{
  "d_model": 256,
  "rope_fraction": 1.0,
  "qk_norm": true,
  "init": "trunc",
  "doc_mask": true
}
MLP neurons of a small language model. Each row is named by its layer, matrix (down: output weights) and neuron, and shows model dimensions 48-111. Each number is 50 + 12 x the weight over its row's rms, rounded and kept within 0 to 99.
A block is one neuron, or neurons of one layer that tend to fire together. After each block is what it responds to, as a language model described it from the Wikipedia text at the highest values.

L3.down28:68 60 50 58 48 50 43 66 47 64 41 61 44 39 57 58 40 56 65 43 68 31 51 38 36 54 53 55 44 51 32 46 49 28 66 52 47 68 56 54 65 51 50 45 61 44 52 50 40 68 58 29 33 50 62 53 58 44 65 57 78 56 49 55
Responds to: Final word pieces that finish past-tense or participle verbs in narrative prose, such as brough-t, s-ent, join-ed, acqu-ired; sometimes "of" after a group noun.

L6.down43:63 40 63 47 41 42 77 74 55 44 63 64 70 62 43 49 50 58 72 29 44 46 31 72 51 53 45 48 57 64 48 55 59 31 40 67 50 69 51 66 65 57 59 34 62 46 48 55 55 60 45 61 44 47 36 40 43 37 47 49 42 62 43 43
L6.down281:44 43 50 49 76 50 44 76 48 40 71 44 53 48 40 47 36 67 49 67 41 39 60 15 54 64 46 69 44 48 50 60 44 48 52 56 40 68 71 51 50 56 62 47 64 63 68 49 46 41 43 64 46 37 59 68 44 69 43 46 21 67 55 69
L6.down588:65 48 43 60 53 48 49 54 47 24 34 41 49 59 60 42 41 41 57 42 42 41 55 53 61 34 54 60 69 43 55 58 41 59 55 55 37 38 44 73 61 51 41 60 49 63 56 39 39 43 45 57 31 51 50 30 49 40 23 59 79 73 33 33
L6.down615:27 46 43 56 44 39 30 62 61 62 37 46 60 54 57 49 46 52 46 53 68 59 53 65 35 52 52 48 55 25 51 63 42 30 58 69 49 90 63 41 62 53 26 41 45 49 59 33 39 48 56 59 35 44 44 27 56 56 41 48 39 57 53 27
L6.down642:50 41 49 61 30 76 49 44 42 63 60 42 51 42 50 67 46 84 56 62 56 63 50 42 48 81 40 53 48 72 50 44 56 55 69 45 28 56 68 59 25 71 27 30 50 74 56 55 54 43 64 50 67 64 61 30 49 43 50 35 47 50 68 61
L6.down677:36 32 46 54 38 69 58 56 23 56 47 36 53 46 50 44 54 53 62 49 37 69 47 60 70 23 40 50 40 36 57 44 44 60 42 39 76 27 49 43 66 48 48 72 40 51 48 47 48 57 69 38 57 64 40 58 45 51 57 62 61 49 40 61
L6.down817:50 22 66 53 48 51 51 66 43 54 66 57 62 50 39 59 51 50 54 56 49 31 35 54 61 27 41 53 53 40 47 51 62 44 45 42 49 77 67 70 51 64 50 45 52 44 60 57 33 55 56 58 49 43 48 21 62 56 52 64 76 47 31 49
L6.down1002:56 45 63 56 52 37 56 44 40 28 60 70 41 44 51 44 46 68 35 48 36 53 64 50 51 43 66 53 45 22 57 63 58 37 58 57 41 61 69 42 46 48 40 51 69 46 33 55 43 52 57 41 45 44 23 32 55 47 55 56 44 44 30 58
Responds to: The last piece of a verb split into fragments, right before its object or clause, as in ke-ep, prov-ide, all-ow; also where, which, including.

L3.down728:55 59 64 42 47 40 78 65 53 36 49 31 46 53 45 30 44 37 53 73 54 40 51 42 77 39 48 52 58 32 45 54 70 54 28 46 53 36 36 47 29 67 51 34 43 62 51 59 46 63 39 44 35 42 49 31 31 35 44 56 49 52 33 62
Responds to: Quantifier and determiner words, chiefly the second piece of split forms like e-very, an-y, e-ach, plus whole one, first, same, some; weaker on other word-completing fragments.

L8.down57:47 38 53 32 47 63 36 46 62 51 47 62 49 59 73 52 70 62 58 71 45 42 17 47 25 31 51 58 34 59 30 55 52 25 42 64 67 41 64 41 48 48 48 59 57 54 40 69 27 70 73 49 46 44 38 70 51 41 32 44 43 35 48 50
L8.down404:37 33 60 42 48 30 57 62 50 50 43 55 31 36 57 52 55 68 54 50 62 53 70 48 59 39 54 34 37 50 47 42 70 40 58 61 44 57 57 39 55 40 47 76 62 64 50 43 57 31 51 45 57 69 48 39 42 64 53 56 59 36 80 54
L8.down504:50 51 52 33 60 63 58 71 51 56 44 46 38 44 45 53 61 71 36 33 48 60 49 53 36 29 50 40 66 60 70 40 34 58 58 41 35 47 53 61 34 48 60 49 33 55 50 28 45 60 43 37 34 68 41 50 67 35 45 32 47 76 23 25
L8.down604:50 40 60 57 37 45 46 45 35 38 43 47 63 62 46 54 54 37 69 47 65 57 41 44 63 48 63 70 58 55 70 51 54 42 24 63 34 50 51 52 46 65 35 44 63 47 40 47 53 55 43 54 52 42 34 59 57 42 26 43 55 38 49 70
L8.down852:39 38 71 46 62 74 43 50 46 60 25 45 53 59 54 50 39 49 49 40 52 48 33 43 63 40 45 61 46 59 50 52 48 27 33 58 34 44 62 63 41 57 68 38 48 45 24 44 36 39 48 15 48 68 50 63 48 44 52 61 55 33 66 66
L8.down923:58 63 38 51 34 29 62 50 36 59 44 49 44 35 40 50 51 59 31 52 48 40 47 59 42 49 60 71 29 50 57 29 53 39 48 52 51 57 42 49 56 46 53 61 52 36 69 54 47 47 46 22 50 41 46 52 33 36 51 52 62 54 24 48
L8.down942:33 47 51 63 45 22 48 74 45 48 32 43 34 51 46 49 50 37 60 57 47 44 49 55 37 68 49 66 67 51 67 46 64 58 49 52 46 61 61 57 55 57 50 70 40 49 45 63 25 52 77 67 53 78 40 26 47 49 42 32 55 46 60 39
L8.down957:36 40 70 42 51 40 60 42 47 27 64 59 33 64 50 51 60 35 45 74 68 60 47 60 38 27 51 55 54 60 52 41 61 48 52 45 55 70 58 60 51 37 41 20 49 42 49 59 36 43 30 72 46 54 56 50 32 59 46 40 65 48 37 37
Responds to: Inner word pieces of country and nationality names, just before the -ia/-ian ending, as in Nig-er-ia, Cro-at-ia, Indon-es-ia, Colom-b-ia.

L3.down486:67 34 49 52 41 47 43 85 72 59 46 50 50 63 63 49 41 45 82 59 56 43 30 73 65 52 51 38 59 53 42 61 44 44 45 52 29 52 49 63 56 53 54 60 55 43 56 62 35 37 71 44 35 66 63 62 61 33 46 52 73 67 59 53
Responds to: Final word pieces completing nouns for organizations and bodies, especially Council, plus Society, Agency, Federation, Battalion, Army, team, club.

L3.down274:24 57 74 49 54 62 42 53 34 40 53 65 38 45 56 58 64 52 53 54 41 68 47 26 49 57 63 56 59 53 57 30 53 35 45 40 52 58 29 55 67 41 47 40 73 41 32 38 38 54 51 52 56 66 35 55 29 57 57 51 72 48 44 61
Responds to: Opening or middle fragments of common words split into pieces, strongest for bec in because/becomes, also rem, id (considered), ord (according).

L6.down11:42 54 55 39 53 46 49 48 47 43 47 40 44 49 38 44 42 38 46 46 37 63 44 54 45 70 58 53 58 57 28 54 66 41 37 30 77 51 63 34 50 57 52 43 31 56 50 64 54 27 45 39 52 50 48 47 55 62 32 47 62 33 20 66
L6.down31:46 56 46 35 42 61 66 40 50 55 62 53 43 54 58 42 59 45 53 50 55 72 45 30 55 56 51 55 40 69 68 38 32 45 40 44 44 57 56 69 45 61 29 46 52 48 53 51 46 69 63 57 47 50 61 49 34 31 39 42 42 64 21 58
L6.down120:58 54 52 39 58 42 56 38 49 56 43 34 50 65 88 68 57 75 38 29 53 70 54 28 53 53 50 48 30 44 58 49 17 48 64 49 45 63 54 55 38 37 53 24 46 39 59 71 43 46 49 47 33 44 35 61 37 45 28 41 65 44 54 55
L6.down226:53 66 50 44 54 66 51 61 43 64 49 61 29 60 65 44 37 59 53 42 61 35 38 60 44 40 39 72 62 65 67 39 58 47 61 60 50 39 47 52 38 50 55 53 48 45 61 53 40 55 28 39 52 31 59 30 58 53 29 59 46 43 65 60
L6.down416:42 33 73 28 45 61 63 48 66 59 44 42 38 44 61 55 77 42 39 30 59 59 39 32 52 51 59 51 54 52 52 37 40 38 49 53 40 56 41 35 56 49 39 30 58 78 42 41 78 34 54 45 64 55 31 62 24 47 57 47 61 35 58 63
L6.down646:56 29 55 57 60 67 49 49 24 43 54 48 54 21 49 51 36 67 38 35 56 51 43 63 44 58 71 54 49 62 20 42 41 44 56 59 50 48 35 48 42 53 65 42 52 54 49 40 44 33 49 58 39 52 57 37 55 52 48 57 56 75 50 57
L6.down803:51 39 48 59 35 41 48 68 36 53 44 36 17 50 53 56 74 47 38 44 56 51 56 52 37 67 56 18 42 77 32 53 49 34 56 50 41 78 40 60 55 43 27 41 52 43 67 53 59 28 47 40 44 20 41 53 54 48 43 46 54 49 42 73
L6.down837:68 48 55 55 32 41 50 66 77 49 32 41 35 41 76 59 58 71 43 60 56 79 46 50 52 69 64 54 49 45 34 42 37 41 61 52 32 66 28 47 45 50 60 52 53 46 67 70 38 40 53 58 58 43 47 48 56 61 48 54 72 52 61 60
Responds to: Final subword pieces that complete a split word, mostly military unit names (Infant-ry, Artill-ery, Corp-s) and G-ame in video-game titles.

L6.down16:70 43 45 39 42 50 71 64 78 45 37 52 41 44 61 51 27 41 51 61 54 47 57 57 33 57 47 52 45 25 37 67 40 61 47 35 37 43 41 75 54 55 63 57 53 42 56 54 63 70 52 34 39 50 70 36 62 54 56 62 57 47 62 61
L6.down83:39 55 44 58 68 47 47 38 70 36 54 47 44 55 58 60 55 48 58 61 51 61 49 51 45 51 31 63 37 39 65 45 57 58 54 51 63 48 51 54 67 37 57 61 48 38 61 81 54 44 47 31 41 43 49 45 66 42 44 40 55 35 43 76
L6.down343:53 31 43 51 31 46 19 43 43 34 46 68 34 73 59 49 57 49 30 39 47 67 48 31 49 63 62 50 47 66 52 38 63 34 45 42 62 66 30 41 35 52 50 29 31 43 67 61 67 44 27 46 59 45 51 34 44 74 32 52 47 70 69 57
L6.down484:68 43 55 42 54 58 53 72 55 81 53 65 45 48 45 69 58 65 49 38 53 59 40 66 56 51 56 36 53 50 75 38 47 32 51 57 48 51 50 51 51 54 47 62 49 31 43 49 42 44 55 39 42 61 42 51 44 45 68 64 45 77 38 47
L6.down524:47 45 57 39 44 51 61 57 30 20 41 73 80 55 70 77 45 51 44 49 68 44 42 40 47 40 41 41 36 51 42 36 56 48 57 69 33 44 46 75 58 46 65 37 58 36 62 68 66 70 57 63 29 46 56 52 51 36 52 59 62 44 55 52
L6.down553:54 22 37 56 46 68 56 57 22 37 15 60 39 65 63 45 62 35 58 59 68 38 50 68 47 61 49 57 44 32 50 36 50 61 47 47 45 55 76 29 43 35 35 59 31 43 52 66 47 67 28 40 33 46 44 50 50 46 58 45 34 60 30 49
L6.down853:30 25 50 68 62 46 37 62 54 41 34 70 73 57 51 35 33 59 53 74 57 49 24 51 55 52 47 48 58 55 79 49 49 39 62 31 42 84 65 55 48 61 69 25 55 23 57 52 75 32 37 74 57 40 62 54 53 79 41 43 25 54 44 33
L6.down960:38 45 35 67 63 48 72 46 56 42 42 70 44 58 18 56 60 58 55 50 49 42 30 39 38 46 43 33 55 44 40 57 58 60 46 48 50 45 55 52 49 49 42 31 46 39 46 51 47 74 50 46 74 44 42 61 40 36 53 47 34 70 45 29
Responds to: Short syllable pieces in the middle of words split into several tokens, such as ro in introduced and controlled, ie in achieve, uc in education.

L6.down23:37 52 88 31 54 49 80 45 61 39 56 58 42 64 53 64 79 36 48 42 35 57 50 41 48 47 20 47 41 66 45 35 56 38 12 82 66 32 44 51 43 68 57 60 48 45 32 68 36 57 83 50 58 54 25 39 53 37 38 43 42 29 56 39
L6.down103:44 52 37 53 50 62 44 39 67 42 32 46 44 52 63 46 55 42 45 67 43 45 27 41 67 26 53 48 47 70 44 63 53 56 42 73 37 42 42 54 42 54 68 50 62 55 40 38 70 41 48 59 40 41 59 39 30 31 73 42 60 76 20 62
L6.down267:75 38 61 50 41 41 66 38 55 51 52 49 62 40 40 47 55 43 50 31 60 58 59 42 50 47 74 31 42 52 43 52 47 43 48 41 69 55 52 40 43 38 70 44 62 59 51 37 51 41 43 42 40 73 46 38 58 30 63 42 45 20 38 63
L6.down295:70 59 35 74 54 54 40 51 46 45 75 49 59 57 52 40 48 48 38 56 50 50 59 49 51 70 65 44 59 52 62 52 61 64 40 45 63 59 58 47 63 58 48 23 43 60 39 47 51 50 33 49 31 41 59 55 82 44 42 64 35 44 26 57
L6.down385:39 63 70 48 50 63 33 42 57 60 48 48 58 24 49 44 53 51 80 63 61 31 37 73 52 45 45 59 57 50 34 45 46 43 56 71 48 42 42 67 63 39 48 56 54 51 39 38 59 68 68 53 35 40 62 70 48 34 52 51 50 37 35 59
L6.down804:67 46 56 57 56 59 46 81 52 39 46 43 56 40 57 64 56 55 57 46 56 67 40 49 25 70 67 68 32 60 49 49 75 30 57 72 51 60 77 36 53 67 40 56 46 47 62 53 20 36 56 62 56 53 58 31 42 28 53 40 46 43 34 47
L6.down841:37 31 56 61 59 54 46 68 60 38 44 54 28 48 39 55 60 59 61 61 67 51 47 46 39 65 49 52 61 48 57 51 71 29 44 60 57 61 81 45 47 62 52 60 19 50 52 41 41 54 63 35 62 46 74 50 63 38 55 57 53 57 44 49
L6.down982:48 64 71 50 56 42 52 77 54 38 62 35 70 61 58 59 44 43 53 40 48 54 67 48 61 38 35 51 42 60 57 63 55 54 47 25 66 40 37 46 65 56 56 24 60 59 54 53 49 49 37 37 19 45 57 40 50 54 58 53 55 39 49 32
Responds to: Middle word pieces of place and nationality names that precede an -ia or -ian ending, like Cro|at|ian, Ser|b|ian, Calif|orn|ia, Arm|en|ian; occasionally other mid-word fragments.

L8.down411:46 34 38 33 64 51 67 61 53 45 48 34 23 51 39 59 64 37 76 56 73 44 35 74 48 56 52 49 44 37 64 43 53 45 38 30 55 61 44 59 56 52 37 38 40 35 41 52 49 57 31 56 55 37 57 49 42 37 46 33 46 58 65 34
L8.down494:56 38 49 59 29 46 56 22 22 53 36 72 44 40 61 85 33 60 46 60 49 47 43 48 37 65 55 49 47 62 57 30 42 54 44 69 61 44 64 42 44 51 50 32 40 65 49 48 39 41 46 62 43 45 27 35 55 43 50 50 60 57 37 63
L8.down626:69 44 37 65 41 68 48 45 53 55 38 38 32 24 52 50 56 47 47 44 48 36 28 75 64 62 57 46 57 47 47 39 38 71 34 46 48 61 45 56 44 48 51 59 37 58 70 57 47 45 57 50 60 48 68 50 42 40 53 35 66 70 41 30
L8.down631:72 40 63 52 71 57 37 58 59 45 40 57 38 59 68 40 44 55 57 58 56 44 49 49 67 60 41 25 39 58 64 59 71 68 41 48 51 54 43 44 64 72 40 39 44 31 54 78 67 38 63 64 41 48 64 37 77 34 54 49 56 46 57 59
L8.down661:47 43 64 10 69 58 58 63 48 60 46 27 52 59 38 37 45 72 66 59 57 59 22 61 50 48 63 48 45 29 45 30 52 51 49 45 53 61 55 41 61 38 61 47 40 44 40 67 62 47 55 57 63 42 57 40 49 48 46 56 33 57 48 79
L8.down857:27 30 52 46 63 37 38 66 53 54 23 55 55 46 70 58 76 42 37 50 64 67 24 62 55 50 61 55 66 59 56 45 64 53 29 50 64 60 48 44 27 64 40 71 30 54 57 69 45 54 53 68 57 31 49 53 42 48 44 36 51 41 51 44
L8.down924:42 37 54 55 50 64 34 27 35 56 55 47 13 41 54 47 50 59 39 67 89 42 64 21 53 44 33 51 67 44 39 64 39 61 36 57 46 59 51 49 41 58 41 54 49 60 39 40 47 30 56 59 47 46 50 40 52 58 48 69 35 54 56 49
L8.down939:49 51 35 34 71 40 57 45 49 56 55 44 61 57 98 54 66 47 47 26 51 50 35 47 44 35 67 46 49 43 51 66 46 34 82 36 48 57 60 47 45 40 53 72 53 28 48 68 41 55 46 58 49 55 55 55 54 62 52 56 70 42 60 56
Responds to: Short middle pieces of ordinary words broken into several tokens, e.g. ch-ie-f, rel-ie-fs, ev-ol-ution, bul-le-ts; occasionally of/de in fixed phrases.

L8.down198:58 57 74 32 48 62 41 51 57 26 56 47 43 40 54 42 40 39 51 73 61 64 66 65 50 58 53 32 67 39 52 52 65 49 58 43 58 33 32 53 46 42 54 63 56 51 30 54 50 69 55 59 58 46 69 60 56 42 59 58 53 64 39 58
L8.down354:66 39 41 53 51 42 43 47 67 35 36 45 44 52 49 58 38 45 61 54 53 59 36 40 64 37 44 39 47 55 56 40 53 44 54 62 45 78 61 54 44 63 41 45 43 47 38 52 57 38 48 39 46 51 48 61 34 49 65 44 36 45 68 61
L8.down502:44 50 53 42 63 51 72 40 54 33 48 48 46 43 62 45 43 37 54 71 65 52 42 47 52 63 57 34 36 49 57 70 59 53 45 41 36 61 33 47 61 65 29 74 51 46 47 47 43 64 66 50 42 41 52 43 39 73 79 45 74 30 38 40
L8.down693:34 68 59 44 44 38 53 31 40 31 49 54 70 28 49 55 49 34 54 34 54 44 60 70 48 60 56 50 49 36 46 44 43 52 61 40 37 61 38 70 60 34 45 47 62 43 56 38 69 39 25 56 62 38 29 58 62 43 63 71 16 34 53 48
L8.down695:36 37 40 34 51 41 33 42 30 52 25 43 44 48 63 44 67 42 26 49 50 49 59 56 38 38 39 58 54 37 52 57 44 66 64 44 75 56 32 74 57 62 41 48 63 33 25 49 49 26 54 63 44 41 59 51 31 53 53 58 65 37 37 48
L8.down822:65 61 66 53 61 44 53 39 36 56 69 53 62 58 68 56 71 33 49 57 49 46 56 56 66 52 43 33 51 38 63 45 73 44 57 54 49 44 56 43 62 42 41 38 42 51 62 61 40 50 57 43 28 45 32 63 55 60 52 44 45 63 27 44
L8.down891:36 55 37 48 33 40 39 53 50 67 60 51 38 37 49 41 49 48 63 49 50 49 47 56 62 59 42 35 51 69 34 75 46 40 57 32 62 60 55 38 53 59 43 33 51 50 77 29 35 52 66 53 38 47 30 55 72 43 36 64 48 76 40 58
L8.down1009:38 41 38 64 18 51 67 77 44 53 26 34 45 58 50 52 45 50 42 60 61 59 52 48 54 46 63 28 29 39 38 58 40 54 46 43 38 59 49 63 58 48 40 61 62 54 63 57 50 28 47 57 68 47 52 55 44 44 47 68 53 51 53 44
Responds to: Word-internal pieces following a short prefix, such as the F in MF/DF and the K in GK in squad tables, the apostrophe in doesn't/wouldn't, and fragments like w-ick-et and Re-le-ased.

L8.down48:49 57 50 45 43 42 48 58 67 29 38 45 37 21 57 58 51 57 43 62 80 59 69 43 60 45 61 26 21 51 37 56 46 59 42 40 54 48 58 57 50 41 74 44 52 46 68 54 36 19 61 56 54 57 47 56 51 49 38 48 65 68 59 53
L8.down132:63 47 43 23 55 58 40 64 61 68 54 32 57 50 51 54 70 89 45 55 46 40 50 22 37 28 59 53 35 49 39 52 65 61 33 45 56 58 60 52 63 49 43 48 37 61 66 57 47 77 51 44 42 69 62 44 51 34 50 44 59 54 37 58
L8.down246:42 52 40 54 42 57 32 48 41 57 50 55 48 31 57 41 47 55 69 53 43 51 45 55 62 58 42 42 64 69 33 54 40 39 59 57 56 82 48 65 33 36 32 40 42 35 33 42 55 48 42 36 35 54 56 39 64 56 44 69 85 24 44 43
L8.down338:51 44 31 55 48 59 61 54 40 55 39 52 52 66 49 49 57 49 51 76 48 70 53 53 48 23 27 48 59 54 35 59 41 60 54 45 48 51 72 55 81 76 71 29 48 39 56 67 59 38 24 48 71 75 47 65 34 37 63 55 36 62 50 39
L8.down479:56 59 46 38 53 48 63 59 47 34 44 61 56 52 74 32 60 50 76 44 73 76 42 44 64 58 43 48 53 62 60 63 52 45 53 44 59 52 57 50 59 37 49 31 66 35 54 46 43 47 30 52 50 59 43 52 33 59 58 56 36 29 39 42
L8.down610:53 41 53 56 56 40 23 41 49 44 53 55 42 46 56 48 35 58 47 38 55 52 63 50 45 43 51 45 50 65 61 50 41 48 53 60 49 47 49 38 58 42 52 27 36 63 54 54 56 40 47 33 59 49 57 62 30 49 59 61 45 44 49 31
L8.down766:32 64 61 52 40 83 37 65 37 48 56 38 59 66 65 70 58 64 38 28 43 59 46 48 71 65 49 56 41 27 37 56 52 61 42 49 60 70 61 49 51 28 56 48 38 44 40 54 37 55 45 50 48 55 49 68 54 40 51 67 48 36 60 48
L8.down906:44 52 47 53 44 25 50 51 42 42 49 67 46 48 61 44 41 59 59 27 51 55 44 45 55 59 45 65 45 20 61 61 44 62 41 28 52 47 48 48 69 73 62 48 60 35 36 45 59 68 47 69 53 46 54 43 48 63 74 45 41 52 37 35
Responds to: Final piece of a main verb that takes an object, often causative or complement verbs, such as allow's', enab'led', called, m'ake'.

L3.down689:30 32 64 29 66 42 45 36 66 55 59 71 56 47 72 76 61 53 55 44 57 49 76 60 48 36 61 50 32 67 54 54 40 49 68 55 54 49 51 60 57 39 72 42 63 57 43 47 40 56 44 54 58 71 61 40 39 59 49 43 50 44 55 39
Responds to: Inner pieces of split words, above all "at" in Croatia/Croatian, plus pieces like Ind/ind (Independent, indicates), Nunavut, Fiat.

L6.down14:66 48 55 49 51 19 49 46 46 57 58 58 36 36 37 53 57 63 64 70 49 51 31 52 58 55 53 63 53 59 32 79 58 41 50 52 58 40 42 54 51 19 63 26 50 56 24 49 44 51 59 59 47 34 41 65 32 44 67 56 57 45 40 58
L6.down220:48 52 50 53 26 45 63 34 58 51 61 32 48 51 50 43 50 46 51 42 51 54 58 62 43 61 52 66 63 45 50 49 47 45 20 63 56 58 51 35 42 37 42 43 73 59 35 49 40 39 49 47 50 51 69 59 65 50 64 42 52 53 25 54
L6.down256:41 56 53 49 52 38 58 63 32 34 53 32 62 20 62 53 53 28 49 64 48 51 50 54 65 63 52 30 43 39 50 49 48 49 61 58 43 48 43 67 63 60 47 25 56 52 60 37 35 33 40 51 61 65 60 46 45 54 63 44 66 38 35 40
L6.down286:63 56 45 60 65 18 40 37 72 52 55 70 55 65 59 64 48 65 44 27 44 42 52 52 42 39 65 48 57 41 56 73 39 81 64 58 43 48 41 37 45 37 42 37 51 41 47 46 32 39 37 44 37 40 38 63 61 65 63 47 49 41 66 65
L6.down611:45 17 46 36 50 36 56 48 56 55 37 34 61 31 37 60 57 35 71 67 33 46 52 71 46 40 53 50 49 51 60 58 37 35 25 66 40 39 46 56 37 56 29 57 50 44 52 44 66 63 63 58 28 45 69 48 41 57 45 51 50 29 50 67
L6.down805:74 55 36 43 52 52 46 56 38 50 47 58 51 41 77 64 51 59 58 67 63 44 31 41 60 55 48 50 55 42 40 51 42 54 38 50 44 61 53 22 56 43 51 77 65 31 48 48 43 45 33 35 69 50 36 54 47 44 53 61 41 67 62 78
L6.down827:79 51 36 72 29 48 42 56 58 63 48 55 59 51 67 40 46 47 73 61 59 26 41 62 46 64 52 54 64 84 44 45 41 62 44 52 38 41 64 45 47 58 49 35 50 29 53 63 39 38 78 33 42 71 35 48 42 34 27 43 73 64 35 52
L6.down865:50 32 66 56 32 49 64 30 43 48 43 57 51 23 47 62 43 55 45 54 49 48 79 31 43 63 75 52 45 58 63 42 41 68 32 46 38 47 65 56 52 60 52 39 23 56 25 50 47 58 62 50 54 46 47 34 61 67 57 62 64 57 39 62
Responds to: Fires on middle word pieces (De-ut-schland, neit-her, e-ach) and on words opening a clause after a comma or period (which, one, no, This).